MLP neurons of a small language model. Each row is named by its layer, matrix (gate and up: input weights; down: output weights) and neuron, and shows model dimensions 320-447. Each number is 500 + 25 x the weight over its row's rms, rounded and kept within 0 to 999. Numbers have three digits each. A neuron's up and down rows have the sign that makes its largest values positive.
Before each neuron's rows, "fires on" lists the tokens most often at its 100 highest values on Wikipedia text that the model never trained on. A number after a token or word is its count.

fires on: " O" 42, "O" 30, "k" 5
L4.gate976:522529511468481521508497467466506519510485530482528474440489513495529531504527498500511543533501519526488476435531503499511487488544453478525510525495474549476537494469483499487464495539516493471520512498526516486456495485485503499485544510499507460513462469513499548553532532470542529523485495450512511524521487523503479477553497474498533519524505483507544495502483521499515469499553
L4.up976:503483509497506465521523492494520468482537524495487493536498541502495493476503538531508510535494494506513492505530521473473517492496545517489525503487558518504489504550503496551511480512520510455484519512539515514469535516506489472469470463520504530478498482458454533511496531461530521527526501493540529447490495507510497455483485493526523521565496469504470522511483516509523479486498
L4.down976:495514511470516495502466485519532432499524510520505495494506515569527484490530490531496483476472458503457545510532537476512471472510482435517556461490477490476562510487486497465474492512521443473527494518487568507565497453499482500490509536502512546520502501461507498533479490501471485522485562502509509529527490482510544511535487493451540516470548503514483532513458481518507468471541

fires on: " of" 34, " on" 10, " for" 5, "d" 4
L5.gate1122:473491537498531492523481514497476500523530508522477491558478512520506477483517508518520504499437493477466506503535474488501488498474521499527494500492496476537464490546481497521468492505478529471522506514477510514501526474514465488480450472485467497533530514476485506547518501509515491479500480491499502524499490521523526473540443495498513473503516464516515506514550524450521499489522
L5.up1122:468478502515495504492488467474539446526494493529520504478497465475487508515496537444541520495494459528457545496539465504482479500491509560492510492466519473495497543527482536475458515474493537506511482537490510480509468490478498528498485475506487522451509532522510535527512462524518505479519498461476474533519492512550514468512510511458533493487523513554460474528468486540490520488479
L5.down1122:482510477517514506499498540552504527475510517483510506504430451523517477514429519513493477458508514536445498484483488486480494524442483535509495518558491468509515486504512550459501516500496513491491499515510529477471525483508516507489515514467474487505483474456507473508522492490506522535507545494486534501520500517540545509483483499506495527502504487479516484522514495513452521492471

fires on: " of" 19, "n" 13, "d" 12, "in" 10, "b" 7
L4.gate859:454489488527464516510511505499497484498490526493521485514461480509487504549540524558518475503512494473467499511507487464498517483464506471507521511489478477474545453537504537477478501539536508478516489516503522511489503497492494501484483543493520503490490505479504492541463491489498498483531540495523503497467486590509509512484488525518517471489503512471558485507544494432477489515466
L4.up859:485497454523455501498522503448484507501467491496500490494543463470581488511482509481509540466536504506504522494441472545501517489513537512487498541509545502489502514484502509476486525541535499486512519498503501484496529495554547556509512554492524502479499507428519540507506457526541514507502513529488487503503495538523483481452453500485514471501498450537515518467479502499494473553485
L4.down859:496522494500471522501529503568523454502508544480480478507474498476499484448503491559537464481491516537493488444490568464479535513494508479479501471504450522503498513506509525503545485466505429524501533465515486463517501503516508449503491516455503537474512510482471472480542507459530504531546504446468483471526474456491504502541475498524524492513440493499524454481422523480470570505458

fires on: "s" 22, " Football" 8, "nis" 5, "f" 5, "ball" 5, " football" 5
L4.gate574:460494514452529503485450482492467450510522455507514488493535456523486483503576451529498502519467440478511460514505470524535475522466536474542512502482500482490501471496470483510499474513515476478520503492482487500511483500435498481533451509559471485477502520487527474515494471484519484507474494505478550502467476502520482517523452453515453482487500510478503501514524523533494483492479
L4.up574:513517516506463554514502467491544507488499546547478543511490507494508490500546498521506508478483469474493475485529462515517509504463527500498516453469503454527472482456470504512476538491506528521508492516545490503510512492477466535507476478533504478526505508539488487494472491511504498529458476477518508501464515493532510470440480470531507541476525507527506480496492502526514496521499
L4.down574:456475522504439448492529503477455516523523495509494491509502478518498500501508451490504562524524508521530467522501436497543520521490523476462509483481561534479488483491555542462519522472498501474518472516520527505518495481446541498491482479498496508486499556503529539513458496548507521493485516505478529469429543514516484505522462507480515494508491477453494522523509523528502461515518

fires on: "," 24, " |" 22, " (" 14, " at" 5, " is" 4, " and" 4
L5.gate441:524535528505486500515514483516486522523500468528527483502516527530498543497469487494529511456500519481504500459465495536497498530516495519484445488531513535500468491477469482511494491478523477501469527472527495502528474503500502492509499499481502498492527467499472509470489535486505454474511471522512544534491487498513528483522532550491503543489489505473517541517534519521508488510540
L5.up441:500574518453511497518514502504461498545533463544528451512531468480505520522486486521501491446528455508483541444500533463529523514497467512504471486488496532517516502471517486493551479535484503495452511539527520512532537495510510516547504493503538494498472506477496460489494503480456504505530501573528521538486504537500509481501515498513459522526486524450473499531492461504543462534496
L5.down441:488496498446483474535519455447505523493467508525483490500479499523486479516513511558517469498484515532518471495501567517503524501504484498527502493492488497530503486465480498501506511492521492494507482490501502497496471446486537495482516533493506528537507537484475487503571518480468502461527487494555499526505527502439512496538473488508512517490529483508434528562457500503524450533528

fires on: " |" 56, "vi" 12, "d" 9, "il" 4
L4.gate329:483509459491524495513515519499493517517509507466562518462519461464536499507484468536489500501491502495525541459473520471488490524493508522542545490514507517509507477434501506468533510497507507518500491471514521501537477518468450500528514521524486482470524517468480491486478482517496493432502519480477525496494520484535511511509504498519501504511521475493477520478523487497486510502513
L4.up329:485496543495492520468476501501513517514539475510436528501510491501531481491533466510487535472530552498496471466499477460520527456538459472506469447480506528559502520485488469518512502518483486506537533495522518464552525467479492515477506518500476532490513514515481523462458513536510505499477511550488493513447511454446498500476498509487551496456507494530505501475528454498495529448513
L4.down329:519452456449487495469478515471525533482507496481497472530449532529489470498509526497484463515496450516539519523418488525496511507496507502548491530501491514487476454497465490532469524482537500471514488498507531504481504538521482425469492513520487515491560490519517508485516520469547497489524472523503490515503494506508467504459503491484501473530535506507522487550468484538522492532562

fires on: "," 36, " (" 24, ")" 7, "-" 5, " by" 4, " was" 4
L5.gate806:511489500471513536481457476429509512457466513494541502492512479463478414491503465460504489475456508467495502502524513486483455532471464504492499520488503502464504504501505502529494481485530519557482521523469507538503449527465487478475518476488521514452447468480516538485516492480443486485518467534495497502528503557515496468493491504499518483476479494474486523481538503523560488462505
L5.up806:519480470484505475499500528497492510478473492548462532496504453511535475512501454483427533518533508478501437493453506524445509525500591526500532481501496465502506527549470513508561497475530506533472506487503517475494505510473492484518530487537478479475532488507514452488508499456469503473511536504449499474497458539438534514482529495516459517486501525504490519500488505467501474522458
L5.down806:511513517504472507517503479497542521490513519487516497485504532439491526500484524533511487489480482515514543500453508470493541476484489535480474470507508489478492533513467462525489534565501467463497483516522492517508463496508569501502534527503547523567512537509463483533538520502522535553480477518486521511498464493514458491495437521496514498490525501538530501493486478517490486447517

fires on: " of" 45, " in" 12, "es" 6, " on" 5
L4.gate1338:531490488531534466494524470466512499518521493535500466521522474534517499514502494563509510534472492453516495526534508495488515506469482482533453493536496513508463482493496492481514494476513529546505472533484535479465522518547492522530498504471499497472467491486491534465498477486541498492510510464499475486450455496519483509482534489498526423541456460506520462502472521516442476491487
L4.up1338:485483476523499573512493505502510502515505496526508525519495550547469462491506449506514509540467517514533507543500481482481501511511518507482544517489519522529469493446447498491445500503497495528524527500501474498473528486540509488442481473467531500526451521520503532451484479490537495443508542535525513485461473555496497506530499490479514460477511503493519455485537499552491523491473
L4.down1338:514509516510523485493504438504510481504468525498498505451466524512506500501490506508514506521511531465479501501558480511480488502500508489534523503486474562531499483532477541489510498476474511494492505497488487488515506443500509515484490497487461498470519505484482495487456475504557479465514527508521465537478525531514509500508521486531482544497481515509484493473506524502475564508503

fires on: " with" 18, " on" 12, " a" 11, " High" 6, "ee" 5
L5.gate26:552497496510537454486494475528514542509539515483439502541490466542506500497515537452537485497513499524493459498509501522530479516516508477507557520485478517510522504485505487525515510499486478484537484452495505518477542479503530496489498461524536489456514492507518468500536501513527446529477481508536498525493477474501477490499529507508521519519509499497478483463506504495502503452528
L5.up26:510504484483486492492420518510509505484464514496492504509538513454530504485522499487483468475516481565513511473458479514467466482532450518474532474563480479480482482467501491449521522532533537477523512476452520496477475495524508519506550479493487489506465509483520504490497478472512512500508509484530496469496520533532492514460496504490467542466515487516483516462564529529488477486506
L5.down26:457499554498467545535498469491480505532535521526508485484519490521560524504509486527502491512499540484510482509462500495487492505486469512489514461490540528472432462517495522513471491491462510491499520504475480440499506479516502550472484515514534513533482487559477517495461506489495485482489504461535506530513488468465515503494525478489488482493518532521469490463511472499483509516456

fires on: "-" 20, "s" 14, " made" 8, "ve" 7, " the" 6, "nd" 5
L4.gate1058:485479482505528537502474487488513509514486468527477483498479509538471490486485510476479474514460493540508523469523507511492522536473509535529491506519492467474485471473504491449508509494449512483501490481496488502539467485501515532514551502511529463457464497498476534458512508488465523527482529526452490489526476494541495467509535509500508502506455523478559486520533489503466471476508
L4.up1058:462512529533523521478474521486501525488506487545523463481442494515506486489515487507503520493465463538524515537449498551511504525517506507538493492505497514453464486478454508459463531531514499473524480514470497519504487485505515488469498555519509451461488463527524504528534491499551457508514542546484490529530492487524523492515523467465527485503519515533497508501495476540512489506527
L4.down1058:496531472451511533538471540492492533498530479520523520579481485498529495460504520477497500486526493534505505461484529541502451506497493535500511471541525514471518484489469514529443486466505518477435501531492513497482545475477522499511530504490506511501511501456487492476488471477486502513485507459526461562477500514548480564509513504533485488485500512517516538478496505483506491515501

fires on: " |" 31, "," 18, "\n" 14, "|" 9, " Ref" 5, "0" 5
L4.gate17:507565512515470487473477486531523524532513470501479510452459465483488469497493473540488522486467519499520496539525486520527472506514484508513495481475517528571540489480507485477503523499516556454490484497513487540490525507480537519480541495551512501449500481488493468526470551493480496515526481538543545556467518483497550495506467521522519521509492545472488498547507496430487486470490
L4.up17:458497501489529513510511535524453482460465556459510476508549585508485472535487566483509509512514518499502504511504459484506502489509483474469502530490480491464567447503462512481489480493472475478458502534493484523563495500501497494531504489497485474506505522492532466506520501479490522495440508489494501536449473463447482506501514540499514484533471502482490507515523498534518504522489
L4.down17:486456494490452537484541521496485538486526518451500495502439500482511463490499496527483510479503468510484503445450515515486454523478487499521467481541513506546524479532526520499508513483504529499499512486505491521469550471547559487519564495522451471496467516500500471460522507519518510493517500492483481515516502508468472472520492468492509494459521549501516497482491498495492495501521

fires on: " of" 29, "-" 22, " post" 11, " for" 10, "pre" 6, " Post" 5
L3.gate980:513537490501527476517515508483500496464513483513514506504527459480482488501486519503484477482537508484526499470522494491504518486497506485511455486478506528510483522462490554477522493520486500507493512543531492474476508483509492552500527547467509539472490445519532505499485495476498516550502513535478462531494489542445514523520486441552566491521477471490563491504506552484518510541478
L3.up980:508540506536493519469469500484523491486473504501508474508523463514504483495511523479562511481529559511497544497536505550496499578492490531506517481481562480556504499546479484504526489496450482413468504535526552520437532518515480490499471518495518489484501517502522538476476506483469477462514479494459508510503507517494467529488509475521502516498452512511501483478490523493545485514495
L3.down980:500487428498476531491513501494484506494539473484497486519494523489516475523486509472460495517552492497492557475483462462479487518512507519468474492487511501538505473502464498489512513509534483507483565509497496482503520569525451495512467507494498512516466527478520459483494467470543533515485480461476528519492529520484508501509499478531522519517515520518556519572479507499513511517452

fires on: "," 100
L3.gate1202:484496477507511547489464490529484525491488552519487512492497485507511542493501532494506524497535477518494500478507518479494524516514503495491513552551501515518426503477481451502461478521552510437498515511550464514492533486533463472512477480476553498498523504512517515494498533488506474480531503519515467483492443523531513494502486527516487516498479511492501522476507506517496463516509
L3.up1202:453519473526522527499536487510513537496485473536507465529530554471525485496530505490511532461509497502494517471460478485519476509500521560474525470506512501517492471518484494528537471481488496502511541471511531551536486513547507506497500510506542489543508470477505549533490507535473548515505472496492523511508504508525507483530481515503489471504490556529513493524535501480497461505489
L3.down1202:544509497509522547538532548492504514506491489502478561515506528504504523452489493464483488473528505498510526479471503548505477489495531493521470498510503480500508484493512546508489508515512470487499528500533452501470582477512542461518517490498497468529493498499500525491479519507517548481510488521483438539477482521474517514472553498478446511458505508485491502556510496479504448484545

fires on: "," 44, "=" 15, " |" 9, "y" 4
L3.gate655:473520492494489527501495490507492492498478492507502523503507481505501500459479565485472525492503515499459470469468499461540518492497521456520495431515528473479485535474470509498528512522487517536490491486517489522480525514545491509557488493468496517463472471524525521544492524515553496525483457480521520541479461527523567477485452462540518477497496541478480467506469519512506486469517
L3.up655:515497487496493506483461515443520510533445492507486509458508503518534470484535502489524473518490536468484533483500461446493484438515525490514502513497505515494502551486497504483484472527515498500469495493478500474468534513502514497548495516449499497478465500490474507490491471525500431476539513518468542469505484475503512451444552519543473553488503510476494527477513462492510490483567
L3.down655:462440503507468526490480518535530460503506480560449506524477482467487462518477535468512515486471507470524498523556537519485502568496484488513515500486517508502476471493484474504477477522528502499519476481440541506480471518492514495522516524509483484547491462509501490489507494507492539507512482479530464504538506484489492500496498555506505491527490524464508508476475504520537515499455

fires on: "k" 15, "te" 14, "n" 11, " Park" 8, "one" 6, "er" 5
L3.gate1236:517505452503513491489502478504445454476513505554513436484488485494576495471491526496485486503470499524501468487472510490485540454500533506511543479507482508490475532487459448540523495516510499489474539487486524529499512493489518453490490473510510516461496494479482517483509501493524509503469485451515522518507511508494540498530493533460497499508570546465523518456496499545479498480483
L3.up1236:491515488475494506541517545498476518473481459507463495509493521539477477493518546530555503515494534500495547499498510513456491517481503514482503520488456464506495520497474484505525535454533500456522529530530512472475512455488501506503526496508480544484497538472484493509533526498503523502570521461516504490549487477476497460476466501505541535556488533503501522501489493490505490511494
L3.down1236:517461482493485515475469516478439507488472536528463482549487558533536483529537506499463501479488456504514466488529477457522495421493526476501500480546504543456534459489485562512487521494517503518469483480504555529558452463490508458487531507496476476415497488503515505485503509531483453523469476488472519540477511489479552476499490502464505498496525531495463509472480514525512523513528

fires on: " and" 37, "," 28, " |" 11, " with" 8, ";" 5, " -" 4
L4.gate217:466494515468513505497530494504521456511497505540522508506498530481492465511450519501508493487526482536492533500457485481509480548516564491508503463480479455498476495495507504505544492520499515476510518466510464486477507454537508501557505525475426493500498500535516525477462481476511480483496439540470494535559505489497515485537474469529440533555491498515499533487501504492542501507547
L4.up217:479499503478503484501545510476496563511517494501495503492559491501556494501542496511495461545531510502493514509522513563524494499468525491508505481519511507525476496462475486538497472540490460535513580453502462513433507524500515494535456495482505522500512522535489512523481526481514483563503507472567539481503500491512485485508522543517474481531497530542462540468527480473469526482464
L4.down217:480502494524496445448455497534483486496509529477471513526518479456501517493484488502487496484498499495509502449502517482476519517538481528514515494479487529491512479527513492499511488521476519503499451517482548497507504482498477464502553499543494510505493500492524487485471508488478504525529480514486445509531523500435532515522503492491557480464469468493507494521510498535513516493509

fires on: " |" 20, ":" 17, "=" 11, "-" 10, " of" 7, "0" 6
L4.gate828:508485516494495541515533470515455503500473490522448506535507493478517497472513534513514503492476482478450526468494513469489497493519508543510519526501476512491489512527428507482508471491516473446518532522450454469477479480467453527471488546537544472532486519548504497489468521479499536538438505553474501456481495507498511538466499526505484477543480484521511459483521488503509499492462
L4.up828:518468542470469495445505494487504499501469529479516486440481517479473488510499520472500487475498482510489521479507522495511486513511477474476484501485521475478451516442481531474545500565507502482526498521522517508497460501467477514509453500531486470550476488465483518494482484563494472565551514525496460473517506490523536533538534444482477506492486496503452493480534487504507521510500
L4.down828:498503509496471546520530468501508533489496472497474503503515497480502520542506474532511525479466531496501494479511466478461482524587524518484487481490466465496489553518509564510510491496455507516485484519467496512488507509500467528458472515500451506499472505524505483456466520512484544526522483537536528447510491508514528498493444474536517515483487573478532502556505465488461467503483

fires on: " to" 33, " the" 13, " would" 6, " on" 5, " with" 5, " Q" 5
L4.gate1210:497534606513561482463522478517479511481544536499509520496517499520497468495510504526534457513521520534494530491519504457498494516534504509531555503507527544530501503490481501522504525501524496493513489515485500547538498472513519485519506502439557476494510541453495518517535518505474493518512496461523492500513499508513530532523534491516532523467535516521470522490523510544507475507485
L4.up1210:475497493496485486532455472499486488499470537554489449480567492518463496532490487547493509476481508508524492500503533477484509493529471512544529505500503578457524507480489484439503534545468511429512523517450455473491515474499528504486540558538510470520504510503528506484527543465509540478480505507480477502536511480516518520513525487452561519455477520536553518497545477543513500510483
L4.down1210:510555504518489496497499469500508481544514547481518535504497507559522590516499481451493522524474495499462505511482528522485510512476509494488503493476497460491530494507462486507504522519491462519535481490474507479505488512498427470500496494504520505520490515501458495508526459509503483499463518480508509468505522510540517501549521508567516481466503474492525493513504518511494526513526

fires on: "r" 30, "n" 14, " 1" 10, "w" 9, " 2" 6
L5.gate1229:530492484469495543509505527535453486508522493535535495461508469524517502521483485514523506487460532493534479488495500449480502477484507455509509516526480523533516460529462492497482475533520515494480480513484486516446523494489514518501508478496551482489475527483555503503562434477495488508480496483533533499496524466492492418554490551486486495509478513482454503473510460483524528515469
L5.up1229:522536471520504494494465511489493523500516489507473515440522507505473529495521496510511457511471496446507511528489479504487526535505470555533491527493471530472485442484474455497508494530498450526503524554470450453480551467465552502514469488502499489471459485526480485496504470464497499530546526543483518526519472464502482500514477514482503518530500483507488487514511533496551499520489
L5.down1229:507494488467475552507512508469518512515481561515528532507470512520455506482518531495503561526513471549532484490491526489527538502458495460515547499504469496522497504465495509503510498491548525464518513445498527526508501512449529500508481509490504567514496518504455473484507505518537517512516539510505544508490467484467523504505518522524497493514498450476523486494535495552530470515464

fires on: " |" 32, ";" 11, "est" 10, "|" 8, "\n" 7, " People" 6
L3.gate535:507483512511483479474496523552491517546502485505551522507491488536499519432567494474429518507516466525522532541519503499518477458497514515538499505463529524499537488563519490506514528503525495454504543501534487485499538483504501493516483535473522482513486531479474542492491512524525510476482520546493513538469482450540516450490480483550535487509494489485544447503481493459504485503497
L3.up535:480501518487543466496498532529448511510544496493514540535500514519540506500530485537444524534538490500551500507490475491539460502525471503518515509473478443474509500482521487494539497464468469508497491515451471448537475495464520564472517487539532499520461522515491465488542487456514530489502513491477479474518504436489536446502523469456528479503451486479524530498536512546516475509482
L3.down535:470544531498491484486520499506525515484503481540533473505529507486432506524485518441508527498471515521520542479525480506493473493461543478488495486498501482496524493468507515516502499471494479491510532489470506471473486484515479464539508525507542477539499509505544507508514528460563551486476437520525506502444490501460475428462498474460499556506486485503488464508523529513512462505498

fires on: " in" 34, " of" 23, "ed" 7, " founded" 5, " joined" 4
L3.gate651:491533496523500512509469467509508478572532477518494508522566511503490559523529497518496488510481491499487463486500493488470518523522498496521461502521493516462473467514501475458514528452547516519550489477488477536454467491516518522500467472505493490488466487473516535510510498487535491505475492482520504518480475536468528484526516453456470481478456499517500457452455471503522544539498
L3.up651:511535502506539514523489500470520508534480482554492481457475479520519494480545497540506496499488505495542484509476517500489498495553507476545498479527453485474510515530467496536535530441521544484491515528470505492542497504599506501488483499470484492494482496503520479519521488455511472467505504517518491519533479536509525521512476531494524447543505477526520447508500492524484467502510
L3.down651:476463511490494491488493466448497516521519504536499484494538471535475474469510491503496471476474546499484495509508499487491475499477552520531487479505549526505498442495518508460512536521469512490543483499521545518554512525494484502503529510545510523463513506484481496463514512525500472503498475500546448482520482510463493508525522494492542496485464519493496484504456508518464515511525

fires on: "-" 100
L4.gate436:518516480525504488489447488473488499483500495498506528488540505471454444528519523485547505508469506500512505534527481472494456490510454488513523479462513522498471502516506508502486497523476523492482473514504530479530528440535537504515487504535433475534496473499477554556493503499490460540481523521475521530485503503469491489467513464528460511458513453475525502492495521494535542464494
L4.up436:481541453587488505477511500518529490495514459519498472483529476509499495479488508525472473494494510501522442485517442517494514528503516490487474506498488493502486501496488489500514472513491513478458494523533469505489479526450455528464491508515459509488478529531541468519485471467487466516511508487443520475492492524479497496508517509499506450507511536496513491485474494469526471511488
L4.down436:479491482507442479506508526540505479494476517485511520528501509511515500508468531518481523513456508557468520490544482496508518527479507548503521477491529513503496532470471515468501524505539458537520544545525495496486519498509522499503463533474504459486529489522466491461475486497536488474500518459454481507479483484531496466488493503498541498539526455490507532473489501467519490511495

fires on: "-" 100
L4.gate630:510494486454478525472457486484504522514519490514523468527528534468509512506485535512483474511473573511472548486502510492476482548499510488477499514515492461503528522526462486514476451477474455513463498513492476495496469486522517502491511507508524480436496524474517515522472476509489494491504511529477512495499474451527520503530475495509490493505538494518498507517504468498552490454487
L4.up630:478493512509489515463506489510515497530501478502500516499475498499509489481525513484485484500499518519501518509477470520447463508540542501500500491446468479491482532504463491497497503520490486502520485530489533544478472495465510504466486488496515497528499548500498512535479509580488482492510514534490529477485488469567496543533507481506516474512515536506521522487476462532503524526530
L4.down630:521493489474469497467512483503498539507482468502469460513498495471465575478532528520446477551497495523516521484488453517506466465494514495472461492480498475489485532501500481522480503463525520519503477522505478490517484528546467509496506541491477517472511470510532507460499483481488551487496516532459489499526480460540545488480477510507519506504480482530557515504468481511505500477517

fires on: "-" 57, "|" 23, ":" 4, "born" 4
L4.gate292:490485503503505496497552487492461492478529451516496526452482476519518525481528499502439466489482528498514474494529508548518500521492534499499495501493494473517504528487498495502478531530494495478463441509511480535459479493517516486489500509517502508527446506456471498489482498485502484496530553502516509556475530446523489538502511533454469520535523495514516572529469451491532475497486
L4.up292:486552534519468518480489492477509506509490516476530516467549453527526521493521506471519512495469525512490498512507530472481464502518501504489487511522468490449495501479537525488500471496494482513541466506491508516502473481480518485500518512474538480512502539468483472489424496499533486472532480488518517476505469511512474512533481496485483498471499517504524514468499464499511447550491
L4.down292:493478506497499427462514464512513451465528546468550531456486522464480499507564498531528465491495460500517515516478481513525470475461498503541509491499467471505509478516467525512470511491499502495498490531510488502498498521514507460496503541497546535498519484519470459539499474502470511502525515512491478495510516487500536516498516520531463529472516470509508465475496483523526502469508

fires on: " (" 40, "\n\n" 22, "$" 18, "\n" 12, " =" 4
L3.gate324:518426483500535527511469473521501477479489505505458479464482493506495533479495505531481497465494493490536518473513474497503450516486479476511453494473480494512494485456529541585513469474464513500487528546492518493465519516534498506507501487525504532473518530502479474507557506462521474495519491501458491548522495492528499516495518504517511492509490475504485509525505531478535495520534
L3.up324:505541462510452502476529554537513529522538484515464492492568501512526498517531470533513520523511520483477488550506514466510514521471475516490523476572492460520493496491482553500488496513512507541488490499510464512537531488538515504471490490479501490480501469518464553481464556494513524474504479516511503539480497462509462512522551540507452542513502498501528499525525486466508510453491
L3.down324:482519510523514517518491482471491532477479490488506481485491455526498489500523504492486481490500474499510519467515497528457548457490521517463524506490482500475462527521460477489560474511492498467479486469479497508529505494507481525528505535479482463500522560523500504537439538486496492533514480516523484508504489520502515518503512478463489550523451486462518523548482529481498423501473

fires on: "-" 100
L3.gate659:510508487509475533513535491479509466504446492485463556490537504514509486509522500453520499496514485554518514511554514522495494523536479518509458481530549572487474508495465514543535515499478448505490505525550490482504525478482505488480486491542524496533529498496462480491446520535473531473474476497511524528514460471500528502490472465514528452538481471502522513516462544520533499448470
L3.up659:484502512519513448471471512506520509492500503480468514502519473465470528505476481535483506482454511511505492473532506519465513514503504475491487511538512457453493482480497483467485470489473479485519491506490454539528471500501449515456498461500472474502475491511482513476507519496505481456513496515479504478503465545537484469503494501494476487455493474494447494571450503496515542464496
L3.down659:493497506507493519544496519528489485515512520510521513503526478524457487497455469494497491499491500529473491489525454499430532483519502489505484457520483398509455501493481500478495527478486529507539528525478493479495484518491507479512503519466468519479477505540453504473506557529430476486528507481508543482510504467509562499511510494503498520507531491537459502517477463473538523450505

fires on: "." 18, "r" 12, " with" 10, " of" 9, "n" 5, " in" 5
L3.gate1017:489486533498497485510480483487496507515486508480463479510468481530469482537566512514509494501515509534493467506505466525513502513509491491532534488491485521500523510527483505533534516491524515495530577492501518498459515471456481525456533534505505490483501525499494470520539488505576488470546479534503522532485505535492498544462481517508487485488484482532516502447489494517495523498491
L3.up1017:489508525502495476519463518490489465577496494486497477512521504502492474510490527465528515446490508503450462509473503557521502511481501535515496497522526478504507527484469539502494499487517530529498536507521487507535521510497492563501462495500512538491484502495502495494508498499502462476459502516489513508498511506531455490502495515490520488497509489512529484484532515494504530494490
L3.down1017:498512495476538523503469515499480491491480516527434521514495517514528550484492502478459504496496521487514486539519496483475470528479549483452519496467471504538473515468530455477490528506482487477477480481480491523462502508531498516459450506493481538485501482453486521506517511506488496549524509500490484471509472504505514482528510491501537497516514513488482502523512527497492491539479

fires on: "," 83, ";" 16
L5.gate440:443490500484486528461462516517534526502454493490492490527456448452525482498527529472468490478525508529473503491502536522509525456479478529498478524497494471485496504470489475521496463489528490485448535500555469518516462460534518504514488460496508504460479481527517465476455532507472485485512490488502490500533503480513454482474532425530490473501496512553486516493472482516523448501529
L5.up440:470525510550515479515491477499513533519512493489486490571481490523493491488515555493458489468524516496517516498489521445512553501478519503557494488532474506537552505460477502525486498529510496503513491505494509483513483472525502510516500504475525515505499496524516534518498541470512486545525533472512521516488559471541510477526524504553510519522486539507496504506524465520467498510515
L5.down440:510492479519515510490481555474518512521484537463522492513505516493527493541468484456484454493506529498454515523485442470516496484495512517509481477515483496455506461511501508524473503544484511524555496485524473523481540512501498459507524493543492499538526508503555513484431496495516497493537479564499460550497498534437491521485513470492505511448499510512519542501495475465531479509516

fires on: " |" 35, "=" 18, "\n\n" 14, "|" 9, "\n" 8, "pan" 5
L5.gate1038:520464551474516480456530491494491500445443485491527509464518489481503470517436492521476488520516491486499487498493494492549496469550440473503502485525491458516527483491494504516483497498526503491511518496514519564493519505516566500527497522512474495468460486512492485557527479520511512526521508469503448539534458476494504511479490484415475530495483478463514484504515558463480453487490
L5.up1038:505449474529504512515504498524511539527507527476514519488537516502502511496522490526507529534550483506502533496521440472522466520517540491475499483509486465521509514473545536492472482519486493478485486448508491521518546517489532510456529513491510507537490497500515516511440560533480478502563502459501519502483523505452536527492533471502463547455491477491490454500474511527531556491493
L5.down1038:513495492497522488519516506513480504513445495493518510478491579519469523495518524496543472464492482554491516524516466484520483515503482485486510501515546450433496547534469522481517520526495475516496514511473540524507515519456504494479494524480530515502504513495510532489498536503458472483523508543482532517439498510510544497516461498483500482489515489517495522535505495513527529490459

fires on: "." 36, "=" 28, "\n\n" 18, "\"" 12, "-" 5
L4.gate135:533543489446487527509554521495490505488484477498484540478479490492503472490476530498498483505532533502515480570458521523542496517483473532554511530490479518517520523498532516530516523501520457510498511466460497522471470499496501518511524470503515557529484491507515474502478465489504517533482515476528495500511472547487513521467453528499539535504464481499455476491513511496493516441498
L4.up135:477544493522514514514465503502504536512520499474497484456478494520492489508470464490483530459522470496533500495520510500537489473448519517518527490520515518485526517465473494531473480509456476520502484503537456516487486447494493472514522496507468504498534513503501514510507522506459481506527489493474506536455487504524491494493543494522484573489491443506501484531473512480468527490458
L4.down135:524507534468525503479481532534514505496513526463463474525496540479527469494492473470537519516515468484511524531532523525516466480486525462486533537498510474487522501502448529487474496540547529485494515483464519517515498506531484496506487503486491450533474509531476518498532531528485521500509498455506497513438494490531501520526506480548496500529555490494520479520541478479465533503507

fires on: "-" 24, "\n" 22, "asi" 4
L4.gate12:477538503471507492504465462496512487473488458484476491523464521516497563494480538515483502505533486493517510552492533498483491480459536481484501461488494499531515563554472502503516524532472497488464475508529507495563480503515498512521498516494537527488498526514507483500509509476448488508482498510450511517482533487489528490464482497492550477512499498476485506496501490522522508449497
L4.up12:500496507508495490471459503474549487438494465487502473504511484454534495513526522540499439515521509477565522518473457535480486494515532487540510558485513498501578499507536532498479493519486469508494449531546500533536458508476529536495487489496565523521476501479490530479501474551463500504500503511502512484460461498537501503517483533520492517493464506534531480523471474510458504518490
L4.down12:496505493498491470509496546500484503456493486532500468493480514482478465502511472516513497478520504482559496520530516498548470509490507526457519517524508525483537485521484523502486467532492502526463527517488492531505509494498447536481534517507536532451481493516471517520530488505503484499479505461466517482528519453476560503483488507490563504460495459498491528502458490533496465482515

fires on: " int" 17, " reve" 16, " |" 13, " h" 10, "ort" 9, " Int" 7
L3.gate209:489486503546518515503497527496533510507473496470454502504511501456491445496492495481480493520502473524503485510510506464492479509492532500476473494505468460521475500485528488521517530478484502477502485492491548498510577479516480465535505491501540535505529458513511476541446514478502477478514454491468515461515505498509544485548506481507462460523532483513584509517519454502527473490482
L3.up209:501479504499474465501543547534503483524545520458468473500461466455541442476501510495512455516508495486530468470463521475496493528540478497519513508514511568463499529500496515535507533483491507512489490492458488476502490481505511516515488484522500530474499529525498501514439448537562513505513474521484512523502492526488470510492477471538501519502529465480534495496533505493497523512507
L3.down209:502476528475480469500507495454460491491459541501503501510526539497504478499522489508447510513468512488510476514576481563486500511498481508525533489480491495493496530514476541520536480475533522510464469464485490508491506492484513473484510499484480520475464510531470506514497472526541521504541473512504509481496525565534494513485531507538512496464513494487504475506508487514513487525529